config.yaml
n_layer: 10
d_model: 256
n_head: 3
n_kv_head: 1
head_dim: 64
d_mlp: 320
vocab_size: 1755
activation: "swiglu"
norm: "rmsnorm"
norm_place: "pre"
norm_eps: 1e-05
positions: "rope"
rope_base: 10000.0
rope_fraction: 1.0
qk_norm: false
attn_scale: 0.125
bias: "none"
tie_embeddings: false
parallel_block: false
init: "uniform"
init_std_qkv: 0.0295
init_std_o: 0.00762
init_std_up: 0.0295
init_std_down: 0.0059
optimizer: "adamw"
lr: 0.00157
lr_mult_qkv: 0.7
beta1: 0.9
beta2: 0.95
lr_head: 0.00735
warmup_steps: 299
schedule: "wsd"
decay_fraction: 0.596
decay_shape: "linear"
final_lr_fraction: 0.02
batch_tokens: 32768
seq_len: 1024
doc_mask: true
train_tokens: 246000000
steps: 7508
dataset: "wikipedia_en"
MLP neurons of a small language model. Each row is named by its layer, matrix (gate and up: input weights; down: output weights) and neuron, and shows model dimensions 128-255. Each number is 500 + 40 x the weight over its row's rms, rounded and kept within 0 to 999. Numbers have three digits each. A neuron's up and down rows have the sign that makes its largest values positive.
After each neuron's rows is what it responds to, as a language model described it from the Wikipedia text at the highest values.

L5.gate264:479474467534491425495516505561454505478456475445501546471484531491550526473582501429498524534501449569497524492538507470579491469546422501539480566456481559531507531504514529469499512418508550514516516382504574514547566563472516561480495481507526597506617526499540508450500562494517463464516533411494483552566483513533488502533609487548543568490518443471469509503546540460550504482450
L5.up264:495458442494509483530543512483509526454481502537521479487559568460523519512473465485530500548491518623455523488526529484521495504486491461553499528502480584546448438486506487445412525504496533453495462503474454481497460566481553439532491471555560488459601528416444561541490477522507500466530515517504517510492568454466470433502494486517552548453542528536519512547570508402487468506540
L5.down264:471478539534538540473454505513453513452503464484494551461531496395516510496444421533511462528554471441563396478432477545555512447541503441487490470516453528554500509547504479486488525458501465454521462528509478478546518477492449535464501534476536462494480529516517453526488501482431491512511537442469521554518483577498475543522522498544482547509510492524495447575502476560484448510484
Mid-word split fragments. Second pieces of words broken oddly into short fragments, especially "ed", "om", "ive", "en", as in tri-ed, ro-om, j-ob, Ol-ive-ira.

L4.gate153:490544489519509572476561430543520509448586551559530520511495507505568514509534498418455439509482497499489540449478494512535522511501524510521559487516513490494516497452512555485555521542502484491480482511407485474460441504523516430498487461444460481481517487606507500504451466483479437487540475534495491420506564499529475502547495435560486558551539465571474478495522514464518463570446
L4.up153:509539534531522451466438503540558402485526514499437561530556477515486516476488464560508498542548474542459533434450523494516477548520474493413504459441501467557466511501454536516455468533473490480443524498529456619538510581524540495558484503487458530448499471568569485542498456472449474483608520490522479528501545514524519446506503532443408564517435549515459550476493479495478496548551
L4.down153:540469458585447475521555495495475524524483501508533510484485511604479468490524510474546485502549471511524541406473539444526429483606506472453461466509499521498480408448578485468425494472506522481481478513528487577471471481530485563494562476441538523589528498492462539518479532471549532422472474492448490518549504502465488507558567502427448398568527569457533536522533430464579462426517
R-word second pieces. Word-internal second pieces right after a split-off initial r or R, mostly "ed" as in reduce, reduction and redesignated, also "un" (runway) and "el" (Relief).

L7.gate273:487452554494459513499531390531537543535503476513513458469448558475605463553519449438483511506500517477499568470531498450473451561481488453507520519497442484526518480546438524577519624456539512516517502422539505495529507553535528533473446483477504491515517525513513498528513477477506487483526453463497448589524503458540486456477443478539509462519539546475534544505509513462571433467545
L7.up273:496538513483524506491507430496503548476473511441457591493443475504532468514529470516452500450579479476505497482530476420541460493542460498534482519478450528480528484610488567454500571506464475466474529449597466519520493538479552536495551599559547470459557461478462470551504432506517476424459511507480525505547483542452526417465500545522480505531574479484586506444494500543570480477541
L7.down273:566502522546514527460439468506501487455433534547499491445521514446523412502599496465493561529529436527527483466510549510513496484501465556441522454561470488479473572529544524470507500484419534492425457510539499469473471502503553500472479552531429493503465516549500474561521567456485457513446564538479579487442535460483461423556534548523509538520472489536519484602492500531558600514474
Mid-word subword fragments. Second or middle word-piece tokens inside words split into pieces, such as "ult" in multitude, "ul" in Julius, "er" in Jeremy, and decimal points in numbers.

L5.gate239:543402582525450561492513475423564491544465492516545491484503487542534524524532498521524480496455530481466443500469532538562525412493517579535482517454515516518450503526442552536488495486493526520471556524542472570550504508549459578495516511469473456516501539471483486523503467524543534533501528510467488478519567462521505489550520546543532489496459540448532481584493537482515529466425
L5.up239:464568486558490528445460335515525494525501509528471493494466528503510473469558565434562532554472488507496492493563506531536518457524494494452463499505501445547429564508500529568499538504551514523406537479477463518409502498447494517490572488507559542446507447512529431492504481522455581440506465477507488445476535426537441542524482451468509528491525434461495472521488447486536529506521
L5.down239:533481552492531412474533490505503479554479511528529556454644508471515569524480517515557541496534537512478502454480495485527520477539531549541451523440581485442503452431431511494532464527506538512551507491496488503522514507523487493501558540497510488499428510483478505510565488542475467497552515543530543503444539499555516496504526507482494455501461418489501575461444463600494558534515
Word-continuation pieces, dates' months. Second word-piece right after a split-off first letter, mostly "l" after b (b-lock, b-lue, b-lank); also month names after day numbers (22 May).

L7.gate89:472551507486511456484476452523549482504502485557486445566431488496516521483529484524394507483505532524536474498532441532460491506455518571513507516453515485470451509488542505549448589539450595431443539472464418541510536515520486421448462505482519415491448523509550503509487460494462553477528498500545467573480490486458523494548556509535487553539581482471489501491494487505474544571502
L7.up89:524567513535459542478478538566493487501539467555493530540491463502481484471500442515525489479465511529406441482512505485471563500569521491532471515432516442501506534481534513491511486488434545567553625468508514536512433519525478546588471555473509532576459559564567501502546481445488532533532516573571514544543554525541500424528487513527529458473534469526554422520561515456431539566448
L7.down89:480493566535501467433561598489455490523512511475533497548546571526511508487409449577488470469501486446526480483424465389491462512441499531513536616502467552521520490552438530394462536519487553513508455481486507504486491489469468518456541449533522530493503514499494541471562505551466571494495499492515539562548502423471471553489425478552523506553523498523498538487465473464537579493482
Mid-word completion pieces. Middle or final fragments of common words broken into odd pieces, such as rel-ated, infl-u-ence, de-g-ree, wol-v-es; also March after a day number in dates.

L5.gate231:412530488486474463489498457554546501440421393499477524476468446551529528525586581495556552521560501535462541479504504498568504465462489506494443555455502463507544452492456498487470501502559493511457542513524519496511537559483502541435489443446520487491452498581555509494490461466545498406487452524518519474543540502540480436558533412487492497546484513510448511482468506553461506488473
L5.up231:439452578494456443542472506489531486451442471477467554430471423496487458493501533506569428498494513523512514569481518522545482472527524514481506551580537424430501534492542495473430512496529487468416520526525483447507507442544510506471474522467512489483492481512538445498449486510473517474461480497502488401526490504481487446493589518458484501453458468534471510550462548526538541548445
L5.down231:532433651441545489497508514504453408506504534539468492524433505432451457495477461480501446532497493611553553516544541536514486499575500506443426484528445474536533493461531520478483513522530477581460506490519455469475466447560481537475520551471497550554484510445503532512500478460532498574504509455519503487549502486498464517512502499512519486502507454512532550584471538462535511579541
Table row-end pipes. Final " |" cell separators ending rows in numeric wiki tables like election or census stats; also single-letter word pieces mid-word (tom-b-s, per-c-ent).

L4.gate299:473526570522566496477501495453535472530560530532517487504502570560465496503542530512555431479421487454531488520531613443489552574470465596547436519497450510524513548514446495521526533507449539518507501498471501519596513476543537492494471515469497474517454553491538502577529548569474473503468503491549512527497566535517443466522523543445452528547487520450423513444446512524510586463531
L4.up299:475490556497533580529560462533576492490466468471491494470524538551440544419474574503534516377487504482534499474474560528456478540489498437521476489518464458422558539475529508500550471594349491448460566509540500524574474483518544437498502471520535410508515542517528484472471541503514466509484499514496536498535508469473461461454483490497482507491536536529483490438492522578501544477504
L4.down299:480551492435529521518531487511518433479507526436468551548481458533482548534585474455529507538423480515489543495481487500499576507531488549484480522458505600531470482530467498480498477479596516578453520507545462473488452453484503464448522551471491502548437474588444512524428484512493475533506528454520543464477425473480510474499509572513455470482591462544449556499457529442467583554507
Table percent signs. Percent signs and pipes closing cells in Wikipedia data tables (votes, census change), plus word-final pieces finishing split words like er-a, se-a, l-ast.

L4.gate280:526462470520549477456490550566499489460528523504508356492503556524501553491543483527469545482555525454536525477552509481457545490483499479503573532372468452558476475544437445504539473579499493475499561500440455520542493479597472464524470529532524525519498466455559485538520510501419532494477539470443537555425487481539521515511547482473508476510530515511510467582522543531524470501466
L4.up280:485550572512554493507547506546488441483465494499452502519505508437483517476529476523550575521546458531490444503562542551544508468453452559520517576524505494569467552560479452533499578494473502477491527483501463489530483514541532553558488463493552476501520476547503487437446507429502464527495475506546552471497490543548548489440557486530452440479455513452459444557533496539554483439554
L4.down280:451452490520538537469424466569412474471551519547493496519585452544525478442492436542488476495506503508560557478538567554480526515539542560499524450543526501462530471455519543547504585487542457533531536459532472406516456529433576468482446486496575531555540522484459546426429467544462472524554551518535480434443516517542526500553503543537524476425568513515547491503500450449530495499483
Month names, word-initial fragments. Month names in dates, usually after a day number or "in" in tables and biographies (25 July, in February), plus opening fragments of longer words (Ch·ordata, charac·ters, v·essel).